Weights of a small GPT-style language model, trained from scratch on English Wikipedia.
Size: width 384, vocabulary 14431, 29.7M parameters.
MLP neurons of a small language model. Each row is named by its layer, matrix (down: output weights) and neuron, and shows model dimensions 256-383. Each number is 128 + 32 x the weight over its row's rms, rounded and kept within 0 to 255. Numbers have three digits each. A neuron's up and down rows have the sign that makes its largest values positive.
A block is one neuron, or neurons of one layer that tend to fire together. Before each block is what it responds to, as a language model described it from the Wikipedia text at the highest values.

Place and address tokens
L6.down147:108104099119137168093158062122142058161178128182134119173116163152108115147032154145128105162172140137167112131115129105163153024159152178096158110184087106084102099117137112123105141105149146133101127031133128110150203094143132084116096121133163093106125094134108149127120124143123133095094192120100110113108102174129132096140111093121135168107160129150153122100140133079183141111161
L6.down156:124147138118107134126106094116192088078077122136139163092090114149152142144171143066118139134132170065093133114058099109107058121145112135096096139135196053107160181135122159118167142104167140136155168148100095064143133152051148092133169146128139109059124153083116129172156113120140143197099149168125141163179117150098112138150100137076086130094050175161080176149170156127088080144084
L6.down265:092103110123145082092106053103160048117143094120155119134130056148162117099132055132184108124089163138068124130096180109164111167106102137139156111111155049109114118069197061143123113121158103110127133140102168117151139158133129144146156099080144153116167135112125117169068158138074156151148065117145123065164149146120066115115144121092124108169094126139133148112140150089121142125121
L6.down426:120186126122104099148119195117130083085154095161199128159084117085149132125070171097101138120134098100184159206110100146111131119150131091100223138092123111122090146110191148132121076128114143087213162154127119059172164143095156146145090119141103142088154127086115144129139173118129156136160152105170175103104128145179153153091127155161071119142162108088135149089109141099136110106110
L6.down558:096137143125095123092147166128189085074146140114085079170195082161147161143128090115151091126113176131126094095105157131136067088097156136164116148146094012154077153163111076202162145153185188119085109158164092128101175144174082172116107169128123140091108074143097100178124075140152123143123140153120139122177107114140108069107138211118103124130130112162105132188112100129118081123120
L6.down577:103088069158157108113050160128148169127125091136131095166158137095173134056143179124143134095058123100152123065048099094114145153162151141101203117049129082099093132132145123131123104118094135126115160100134089143148119177143184127080120157129092111074142151142128072151091102141150165104065108066097160149084138078093149098127165159178066114116149144110132155044081106142117138150099
L6.down692:204115137074153098122172134092100020192133091152153129114170142038128110139109107128159155138159132119106108140137187091142158142119130078143144097171173193121114103163145083155164106097127128075130114137206080127080148134155145160090116144127102132141100104151189162119057102165120139087138163115124149143194097104123169144137120097164079126125176106100114121119127102149128082167152
L6.down895:151093138172128131092124158143115095136101092143118167136078140116048154171121190078128157131152095143134086143156125146131117131185181137139171155093168100118151150162149042074084150146123165151112084121125118124135136118147152079063120128158133148140119100145191171211153133059089106124172173107084105125159116117116119091096094102128087123126124160111103124085128142163169144109113

Adjectives before nouns
L2.down347:179144104131116167108123106137158000147097145122134110098124139155148141153075072074060097120110114084145101125117099179095166162084145174184109143142146194144087115123141165168111160148125132153092152121144105192069150160148119154196073132137184157154199164184087132115130144064121107188147108116111117160163119161182152148150139114113153146144110144105163125127150108094090082140082
L2.down368:122110121084149087100154177069142000131127150135151151109140161113125140136210096062126148173155132145157168162113119162118197088121130106134086180100125162190128167172148085105121125097172134183154136167043153129134133167147180120186160167117105133085161126129150098091092147113117107139171147124106156118154136105068128183119110065141152124210176094108224107062105161140128096187198
L2.down455:123108141097130105076148193147109000094151076129158090099153195083112124142075077110155142134124134150109085128112099123146111167125143132150159153100144228151108058128101168159085143089101141098125138160125089097072137132145133155131145158121088173097118135122172169125132108160086149115162149150156130135087122175151112141164100149179140137158169152162136116111092135086112082129095
L2.down482:205122099115065120167070129125099004165050107117118152122187154127159171146160118149161158128148102093140163137187072126132068126103109123110152109140174183165144116120160127140130079106140114145123125146169147088083083112110134104138184114155109127129155158181151200176131132179087127152092085053066116153123146122161129144078137144103127157035152172110134103109116122179157139113141
L2.down566:100115134118136104124102072138082000150091146147162164131159188140176122117138100125162128133158144168116123128174114164078115102123116174132136156095105211129101102175164167157172127152127087135135143085121145179101159051091131151125121138117112151138128129135162092146113135111162093158191091157112148134152136095163161176084153143136108136189102130096208110084170132096146073104160
L2.down825:162117139115097167120108155128126103118116142111197125174143123152226103096121123154131196091093181187149185137237143126160096140148161091098123149125175164122162166131067169150118133073124096107111167125173117173165144104131088154147139110118114123160117092098138125123115119145121087137139123064125114165190194179187192129132126120095078113131130078152110132150158139165070107141092
L2.down850:102076183042122123190150091103073000126080166150126162120128144096189108097084138107128131140104098186126090087145130146154129066160143134068154131159162179112129149135112085119110119096121144104147161104110120163141128137119073178121140134079126049111117118070139125113081129122093130131125145100146158174172089127128126115103133146077147102159086156140156091132157174063143083077170
L2.down880:108108198101137104083200125109096083081094100101091199114085087137142121107145093167140094103155143151120115069155147137114209151131197147122124118114139087134110067142136147137111110140106056127145119078105190062079138097089149099138061145129125158080175110149144119108113134151140135105182123172111143149175101112151169147123144200131154103097157103140166170040101209141109153150158

Pre-noun modifiers
L6.down43:130129184132104109105107107117063000156127133159156111120097099172177133125076100121116126078145092130116110083158105094155172109127111114116107232131113195096125149138086229143129102117053143131053145180049134076091121154126145167092082131112140102123090198084121105144160176126113102122109130156167119150143107037133105103084141134111140056150157091093144110112118124165093095130132
L6.down180:057111166117162111131116148160147000124103169134171144182066116153099081150133146092125144134123117165121129102160168118084186141108098135162094126157167152136082137094152174128147190108181132133132112146138119104128115117128106116129101095174138134185084080194150210165142101138168176096213132141114075104143117071175148115149151149095171156147143093067172153122149162120146082118144
L6.down392:137097128091132121095159090048164000147138139173135159095128119160120096122098099091103084157125110124152158173154135111122141122120121147090114139153109159126123129120131103146096122195219129123097108105138137082122121109207189106130090092102164108100103135138133091098173189125141125114134109168099057107088053066112142102130106154119126135169082132084099151082160066164135160109146
L6.down518:129076123087098117107131157173163000176154129136135167168068123132134114148126184096116108111104132149169128135165094117131100090158170099105085084164136166086133089136150078122105124133109130124156102153181125127134153176184108105092129129091167169128132101138149107082061160168082050118179135058104135194081144080119144084142160090154134108121180158154111078103101116147146091129154
L6.down567:179129139100105063130102102135162022149098192142102143137125137172114106125211145064146115131144097160144149121151164116139152161116109134151078150091145240087134110106139203137146131181155166098084112139132165141079107149168163112133093115110156162128111174185136122078152121114144093159172138176135051122162100120059114074153183140126114157230139098074153160120148161133150083151118
L6.down600:155042128118124115139119177116116022132100180122132127158120129163125108093079107105141152146095162133108206184149131100116143126153103132111085130091077139111145104160099184139123160147145119152069093141114221111108113163098137099121170152090136106104086160157145132088162138096101095131162152170088080149101163129071146173132136133209068171161091115117162165156173127135166139136107
L6.down999:147097180165154124130113082173136000152076131077097164149186108107119099077131125170138117071124068139090158190157159102107164101093103158102127099161148167128103127155102204121177063155137033160138140116102109115165156169099103178117100145107136102133145149097127113112126124119088125121119129137119107168134115099134087098110073153106066146146105048097136112132079144103115148150139
L6.down1018:077081121111140143101158148100088036124164101119213154121144179161111109124095172107133070077141138133153099197145125162145130103153134077096165088155140137122151175171123153109118112148075114173210064098157104106117130138118084094060112080130106057086144122106109072152131105137120045134132145131157132143132158128149135188115124146061126179161131118140123130184101112110146050121116

Number-ending table cells
L2.down182:070164088064089111161125166120069048144132085130124088220106146145081210132136167133123127121089140152156048066133129140154142086105104130181165158180153104117105139131137135140109123121092148155135124152123151140131093099161156138153147083156121105140125126108133156086070109127143106107120114095147083122151094147167135077166143066153186117188131120079134123093117157136165117109084
L2.down220:100125072137113135143132130045137087121112196137111135119168134153148090111051158080129151120100100159156114202160108113127143063112067125129084154114094170131079085126143080137078164107158105088111115142155152141141133153111181178180111146155143187109098146136136088155119099128102130190163131134219147121130190128146165154044161139145216188110103186114147161162095128127121189085106
L2.down311:121149113099124053172146100118079095164124124165118094167142145202106141128109118084108155093090109119166146168065114172214101079069155120071084143118078107153141131129150088140122162094157169087144153103143144152163157184160204146057152117174132118109135135070130104097169121129147104176127085159173138104136107074149138139149217150093119135155169091111078113143165150067116149107060
L2.down433:139144163121108142210125141123105036133141162142157219083130152137163130139140082051091105175080147099085118192172131068106132084119132081149104144099107145068120131117130103129136109119178135165114159095081116147141156169087107176102171093119121137103124156110139126121096105163159116091136085105113153143107200113161105152124126122127129122134074169175057177074076131147166129101125
L2.down865:140148131155130094158156084104094114136123092175118146179155126142128153082145171086056189117076125132168154132036114146114067117182089157161086123141061116206202186142200110132101088100106188127160112165234108114146109158118166114150105135082136127111149081134153119094147114158132177137107072063115137122148202113144116098133169126125128148185140144093133041157168144121149139124120
L2.down931:084128117067067118156126203145077000114094139116104112091136129119155117125111123071162150118092107080175132139099160101132143136148115158122084134149124014126178141135199050103142122165162152196168126128061149168110153112114171142184062142130131110139164129104137188114102151119190104115148141107110144104157128123100130153151121110156157147158105139130166105145154115131181129144049
L2.down934:175144084103109177130130104055150255105124156133148159179107137083124085175140160144111118151108104139125068089119141111114111111166185154131084167102115210168161157123090238089115109143126145116177137147156143120114133108100131118086128112107135116153157106143103117133111154128112167100160114125145130123148117130098077139145152101123072115117157136092145193161122163150139154084101
L2.down960:161074140168090098102147077128104125153137150096152099130116054121110086171186094104073140105127151119209176127080157170151134102131141116180095207108147185178133122168132123058082170106146081065121159139196084108142176125123163160132088168174112115086116137111125119117105167130090114054140109106069135102145145124080202141150062105111111103155093157079215169125159088143099131112142

Separation "from", word pieces
L5.down714:152180097130172160165114106135087099081127117120215097104146122106142130054156139147102092173110079084118153145144077122115129100145128114146134136117150154145188132162144116122161164120139137130080160076099070091162106045049143155170120118190127188142144147174080114123092073058122118131143129151116120145111122175183154103094151119135086149126188142125091125137188132109090089149196

Location prepositions and addresses
L5.down784:135122062109093130102145125118134120111120098087102136139119086130115177150144129136148133167132141133107095091119191131170114208130090096178146102101157032117145163150156049129075142071201128120154079142193168137105190189107085125070137102106134099142117135101179076170121136061131149122151130095090117181163140089128184171101123134118131129172152089080097101115123160136093156128067

Month in full dates
L6.down216:119132099130133119187105116114109147121130074124117085155113157169108149060106117116217089177136144107118112096075075108102148136190170161167144114077122101102203118126196147135093109103098095138085175130104142182117135128089066155109172076085065137123137131176114144147191162142198126121099136075103133118128067119105095124179141100117092103125139110093085092141074112099125190154123
L6.down275:150146123156099175097131077155105136137103166084109174199155152107068117150073175171105125130104113120098153139101057133117202114152092111145143154085099163187160155135069152101089115120067089150124163116078138112054138116119180151166134145135133122084126106089108080124175177169120131112172144095140117152132189125082160165122100121128179153118156144141123159129138149158148149143138
L6.down474:060163103114074167184141147155145082139074132149121121195190137148077127122132191051143153113162173098140169163148108156207154114107118077163087121145131120170227153190145145194130142060073160051137086123112097165113116063134148145151139152144183102128117161089052129088149161136086164169126151112158156170101169161135193112134103114124110130073158153133111106145125118100131112105145
L6.down525:189114134116084176115116130105162105142125123142149104156112077119120096111170117035100073153171106127131106143197175137126088109096114090098099120132139087135136134119105097100142078135151082127132170122095182121090125052153133154120158170126183144161138095149090131086167167127152138046131115124157126148164190130118158164144163107102141098097093109086076126124152097123143086129164
L6.down661:187128140155106130065092163119160000070093162108058140116085119085124122130198132056125084168166146144134113118131187142144112156124123087129140106179139182130099083149144063123173137003141155168167139096125091121108149118093127146128122158073140168156116166196098149109185112050070163174139157165108143117151119107160158144131102133162083127099058129137094150167146047126113102113098
L6.down816:140136129151129118154151171033056148156109141079123087109134158107121169109140184106132167137152079118123083134201124128139133105134175101160105139088125186106163148165171178113140105084059113094116109103096144108127156148140127171118140112140123184121064179111144107181135113157102170149129104083084136156150148060185141139170128096112228166104151108179099103117113145117152137130131
L6.down914:092207120144176139116107134098118254107154145104106125146136109104132131135128092143121133131123088094181047153158176131126132100089188103142202099148135177152161099166082127179111144118130169151122185142123066141125115102140153117155117061134125117131135076085126135114109124175146127132114084063147189145133131144136056121126062158120114103143107167134172078158147196101073139102110
L6.down994:097119143181095138129158154098148099128134153096148126160124064135085192086120172170138155129099092086103085070170124139113160120141172129103141159110143088159177151190136154163142173095081172090170161142110120125068159135127129104094143097202146161137080139081150094129156153157064152061182078100154135144154152066138111128157110123129137130099111098190133067132157090132108136105075

Month names in dates
L2.down310:115192128133090139082125151118114069106165102140106090103156132163135121075130146153154158132140175122075124131085138054108170116141096161099101112131172090091119137153120081123123125073106110124126183161124129133134118150128094171110125104129155137135153156108155114133135155143167133154139068111057168090108124060133144134079150170107129173070130153132116145080171129106074091095129
L2.down336:138067149094078114111108084179121000080163131143096077095137109161169157111117100121088119152132112134192101100133172137147143175146107155164137131163075118063113131148126037168158142168124137128130146149228160158092136183132079105134166108121112151184171083102125121182149105166149069129130072145128196147144154117169124149115119196108147067176042122099139127144149118136138052165114
L2.down339:168134131151043171120124175125157000137156080134125139133177094126127106066157101150135159141151098075087124098173109148156085141112165112102155110107126068170091136178133095139163159064098123109176138112100105150141148134126108120140114111134136141130119153138127136156133160129204107171119114103134085135096134136131136108168106140136115160124102111152083101149126083101155148117068
L2.down626:110117123138092126092130094118088053149127148192142168186148158125126135123065111167162157130117098206170088136059146109173123094090091133115183078101097069206099138119151141190138203116140066139142106095081098151120163098150150125103117108118156044127148107151125143128087156094121092181131151055152062096126102084116187066155111151140082157117093142134137130088155155144131145132093
L2.down730:098139141117168179127128114093064167131125124112133171154187109105128091097145098125169137164201081087102134072141138172137095122127124113082173133064138076069103101144190221133156153150113145107157112146086098136127126141134171123124167105149175090171147104167107168141132141167143140096078135067127090159105116102070077117152111125116118106101112181122126110113190135149069129162113
L2.down799:127137144113100105111150162077150067164131092115125091096111120174173113105144087161176165122150080107108123157129142162120153144081089102110188140111134000109114108191129093111138059080129093142098089111137130137170159148113100145068127136081141094170133152128095068137128133129138059141102156133166162108113171076166233074136115165075073143136170088194129118112084098040121162181116
L2.down851:081108153136086104058156096133174100131143085157136116088161085157123159138114067086128127185120080102104158151185114164138132159179112137156165120129137157060093149174122147135152091144152101159091154127116131112172155132129148167119138149133153204159144093210146065123146085100156126098139150155153171158090120087120082074120115185136147105130081114143125105108130134147114156114119
L2.down968:069126087183106139130173189117151102111120135115095120093147206173098052129132136159093121147190162129066131083150177125152117137133165065054129166132189077112095130122126087117113112075076139139156069134107160109114153131062131132122153163093140123153114081138154129174208169141175112084059115137114064105075073113151126143167149134169092114167176113145099067179099149111176164160133

Quantity words and numerals
L5.down494:112081123150158120154120127144139000157138149160173127130157155205157130127154150099148093125112135119188142109122153072133083148133181115134137141106142168077104085125109168081138137147105094091173102112142146137065150128124135080082164086080192115116125147113190095115132191115075078155118106159123122137138101099163135099087089136120093148123043156102137141144137105140135143088130

Two-digit numbers in statistics
L2.down147:123179121155126081144162121096120178150129126179036112100078041136166163158129144131117107137131124116156129172120123173126124174127156136158163167154132116112129138159150115079143093175144138142159118183096097079134160112141100103111115137127117172113114130127093150142143182145087127123142054107119076148174144137133099183118134090110092101143065200100138158149122071076149061117141
L2.down271:055097130085141072075098088093100079105104112117173133162094118216165116105082168076169132135169109096155125082098166166142171173140150126146171140143171218146138080148091158134123157142113096151150138043184194095080167101120106190120118086129125145166159124082148154150112155181146083185128136104146143118128104139086139126149143085115074159164185113148096140175149106118138169125149
L2.down506:145145162159176151176145041123157093148164131039150130173127195117146132089155200156178126121093126121113081138170175076160085136145092131086128096152160030098146108084075196185119180128172109103087106192043134084109105139174145128132134155085093142158096155125142121178117102149084117199102156117139115159129121085053083138211114107140153121176147075126172117145164113136120143133092
L2.down533:102183149112221112153051118106125092091117151144137135151193166108141107139111130123130146130158149112146160141150138113141124172119134168089076157128136122097148126111184190181144103145181118113122135143139081130082156098119125091154098093124126049153100122192147105087210135123113067161095111171129130082129070104139160086128143109155125138186181070060152129174128166113139090175130
L2.down790:131106142098111115139104207174148000161158204112098166128170167099123139125108115034090142107089172136135100126169162103150137152132093141093105088137119174117126100138165143103089132139156127107151130107177130197105145087117162128152126141184112155152170136117204125140117153143119113120123129120187115155143134124171152112151146092152154139127142115042137129114165125067093073049133
L2.down895:120168172121162113093112134087164218138163131161137128124160142114113116077075122083191144133123098150142094072168148126155126139184097106120123103172100150084146097158145118157150123124153171102142126190132139093112176102125170083122153154133109131062141157137122100050093166113149105147118142174153129108123154124134119137155097102156127134114125152117115132105096106135097129122172
L2.down948:087062143138143163113116178090109026187116138086137134167120163156145164053116039110082132124147132083142168103162156112108129157134126130097097102115132116118178115156113145076144071114179154135161172171174120104122137169119100160145140083158115154173125159093148094120143157113134059077108166111158112113109125059125124118167165084147098120178124155166127168069106187140085079157126
L2.down955:144107056080125089146175191137155145082183062115108159136146125088145098153102122093138109133129112123112120152129158141164184117162146215162092142126159141109098129153130138107159126121119119129170227119120131180118101135168173111090131082097150191103172131105141202067099109144175159124128130092127104153144037094133126086155144123085134149168146145118073175111111123144130163155167

Date components, birth years
L5.down97:185088156142116166158078105100099112096136102111129201129081079188108154093136057136107138104124115113050089096144096178101137155139147103118157120151159076228129178120078089122175118116191166132123112101183082088121154144124115174186125141155165151181076172111070111142148100140158154128174120143102144136146181159127170163148163113108097141142123124166117127181143153134094081141134

Place name completions
L6.down51:178062133135172108147149140130111000152127180117136155100086134123120121132133130134149142091141171151191123119087129105069120125167150084134123161141146032132203111128180081096156106102120117145150144135094089130096143125163101101123136149110133110089145145116123151195090196106069161119093170115139172082132191119134152136119095101167099125120104130154128161157102124120110104148086
L6.down64:119167168170160161110146043098104021148112122133149113106146088128075067126062152151186078104121111127147097082142125126132162130145136159064128063081158055133103142128204145135103110139184133133151141113149123153200145143113123096123140056135147103129121134140143098134186204157165141130092156086124154141149122118113112183128102146088121154058119162144144100151185101162112070122164
L6.down364:100137089079100076078155068125102027102162091155082127108167093102093154093181156123202121097091129148110165091026068143149135112112125171090159133156136074115126177084147061095160112094153116056128133067116128141141132140181115108107191166118141087104170139111132120139135114137162077120106110086165178140098174163101125136136153094130137129145161132146130156129141134064100152130122
L6.down450:090097135141188132110173133137149000148109131138174147109134142161154094131129093155115134156124129139154113176144144118142125131136134148133153111111165114157153120123115083150144143152144072148124156140145101101113121143087116155167084133098133094166149136083066125115133107147123146128134109154157126144130067085140101144103092111163109128134146156117146133191131139114110104176081
L6.down607:160098216141133070192163132150058000141134125130168160071151127184069107150105197144138150112164148148089122163166090104119132181135111136097152088089144121075096113123168095131113139118123103120121142142131128102065129126128124112109078184173115156129134157143164148125104146133127121115124106086147096100127165074141096133168117124113154168134145108180118105102123120111146127158189
L6.down825:139122171122111157094122149157088115126137153111144097164071157125097162107096141105154145140153153089149119151157068135120043114101135148103179120136208140100110181127104166143173138124136127189129122171136173076153154117122166047107121141134100110118109119096132146164109169093105171156152139147095072147111134089055073086202121148111053102169146179178135114130111097146112156085118
L6.down931:164101157178152170111200043093120000118120159128123153141080114105122124129138115127057087113147126115131131162176104143145192117166108107118077113074161054144076110110139094069101159152157153099119126160096120157156139124179141140155128119128106153135092134116118120142096189154083145098172132130127064147156160124178142101128163166052096131116134130093171090167058094101123136135169
L6.down988:121089178130126127156127093130095124163145171154133099129140172126130101116099223106203173099173141165146122130161187162095120151144160198114148143134130221119054099162097129129141124131136052109143130168096171183096100132156130106125149077116121150147130171149101116115098069138122116146083089137156126110138088091148140122138090100074087136113138093131117080137152122147150170113119

Place and nationality names
L2.down121:087095160168121141142138085083057207112140175161159121100066123118078165132146123129143157087180172087079152111081167101161101134161134184111087117104131074177126096150159080149179185113135172127117115133184083061076100191153152096130171095143126140127114116171062116075168123144140105111120142165182112133124077111113100080125149090189121126141117150125096092156180123125171106143078
L2.down213:106139103094128133166127131146153000122111085069115080146097067138131142129150149118142126127140106101112121159129099117091144123111128085090107145127146008110122081153132050154145116084100087116126168088090152152136133101125172138130121131139173205125125120155167131121119157102136115131141141096134138136148161152171100148161113140085124095091167132140119132124112120134127122153105
L2.down239:139150112138159087091147107089107000146126105104169149129104109150071116149083076142134141120092158107103149119149161117164208171147111086103219144146099039146102096102119172145042154152182108103065129112140135167143114173142129135157077114156146137135123062184153093139138138130132116192127092146121124122098165119148138130083148130168132146117142131125118095168125103133114189126132
L2.down242:115116162107123119084087112127103000154163127099149103070110095151091129130157154076121175084164160122146159150162153156155160138165113120149149130136132060130106145141076084158123119101135114126126157137087180143157124138153134129136178084199109142095110121110095102134144061143152065181127143176123145123153147126119115130133124131156158146146112134195149109096147186108136170160158
L2.down302:145095116117111156133098094124125000123149134070130092140175168124098145190070148021125091091133095137178138112190128088146092143122081117061103131171127119137133155141132143129169105122121126163122200126146110135097143149134103157200190140124123089109157148072159186156063129122207108204126134134153143111128176130110082170063122183132090168128120130156093146088105142143163171115128
L2.down385:111116116117143055114079194175099000146151122106119115085095127154076128135135151084123134160145150096130177117168110121164157115141108112101157133175120092132083132156114058162117160106132141129133145110120161131145124113159152126178128130124158117105124116101118155130122112088143108145140137174136149116158086125143148126134107094142158154133125144172135068130141131077134140108139
L2.down836:088113109130109136083171211152151000099161131169142154119070112115167169121123103083090139157130098139153133133149115170156088083165149100076128124149088142138119151137160031166177172116073118109124157123080147151115141133097171128155132087136123131128158147111151122081100073124146142110137121079082163107075101082129133119109131095094142117125151143133103135125148103070148141126098
L2.down870:132131150181180111104123153114059075138134099166159134104139189151145153101156157163140166127157140081049171163083174136173039095148155082140160196157118129137142106116145095151167147114103188119085112102165088155188136136198098168129159123138166114140120103229090122132141131095181111133116149170149133108087093075139142141118152080188069147124178167146174118135131132125185189090091

Mid-word name fragments
L6.down141:086097101133161184099124144152130111173145093206086132109146116143094141133115142156097137139120074180090132156144115126148173163171103128171123183139100223138124091156063128160158158166176153117131138156153136153180106107166160130182081111146135131217189175156112182108091122161138166055179119146127085136162205159160118102115182158165187123148149116108151130101152135154159169148154
L6.down238:155115129130100097142164128087146165155130141154096154131075159089124096082118085127124064147078106153103169148115096132108194109134108104079108132132149217140087108193132136140121161138170125112118098149158105154111069094142166066121110152094140179186229113110117111096118122144174158123175108133135093145133147167132164076142161080095080088146091063047148131145099124180111127113115
L6.down399:049133121136105165135131101178152118168180126074076125144085118160078097143209154155102124068167155154032105148133131087117161088144148151127094170114105157144096119070133108145176137147137131123133206162090151111140169095102114146143165139202134144073089125120159146156161088114132136086117182138100139173112130089167095144133132066089103055139139153151102180141157139104127082121154
L6.down503:138164110114108109078031164079152062118156110161162156113166137156104139117106112100110122129140203078179162156170113092130165122173140143124132146121101086076170168180160148186143144178147094132180103100116190176119149154081213142114146100115081079133164136140131151116121157135161120115080131169156161116118114147067188163107127120113165100111144107129132103123203113104160112171072
L6.down560:160167098156135106169146097058144255084113102079110086120119169144031194129162068117061158073155169094093127132104111083112131123128122070109162118159112130106168129126086190155161102111118096136178170143159140183166161146114098120110180144140118134166167120170155123067155149164145173113148154168155138154162132055090094105151042152064106108103145152154118086143134100091096142181094
L6.down593:145128120134115145141109128085085170111178135123106147123186162141208167147202124143210191131178105145058159168099117134108128134094114129115110178143151188154166151156132168092090138078081107128107117104095106084136144145090105111128106152142166152178155152108109084215092033100098144162125138171092107155132127127102143181086153130204102103149177089144093090202113106144125157121133
L6.down599:159089115144064146112117141207147223106101166115075175156117153065099132116093113133079096091134122152122096142140168118161132150149119158157155119124164196168127170191128174156083098159107139135176134135169113124114111106106038117078152125093133065044123154129142157169107094117146140101140145127095065108167194179167172148137147164150086173126166161138081161119059105127188083153077
L6.down921:086186101079080175142089081120163086079168156140117158113141088111131093097132108162112111085126122113161152132186157176074108079131078118102134124133128116147167065143110115125171099143087115143131127123140124110144131082058148133170103088099145128146138149112109088062146116058205169129130136151090122186125179139202139112057130172099104095112138164115026099157164167140206071092177

Name and date completions
L5.down933:128100165170123150046161152184083081103140167100117110097188128121150132143138165162121145092125099159129128188149181161155078165140160147129160094131109063093096144161114175175157139186072113129117148108086141112186160075136114155122121176127115106155075153109158141129098091142055103188081080118143116114107129135110086171166033125091088115078157092217087091130126152105138122137084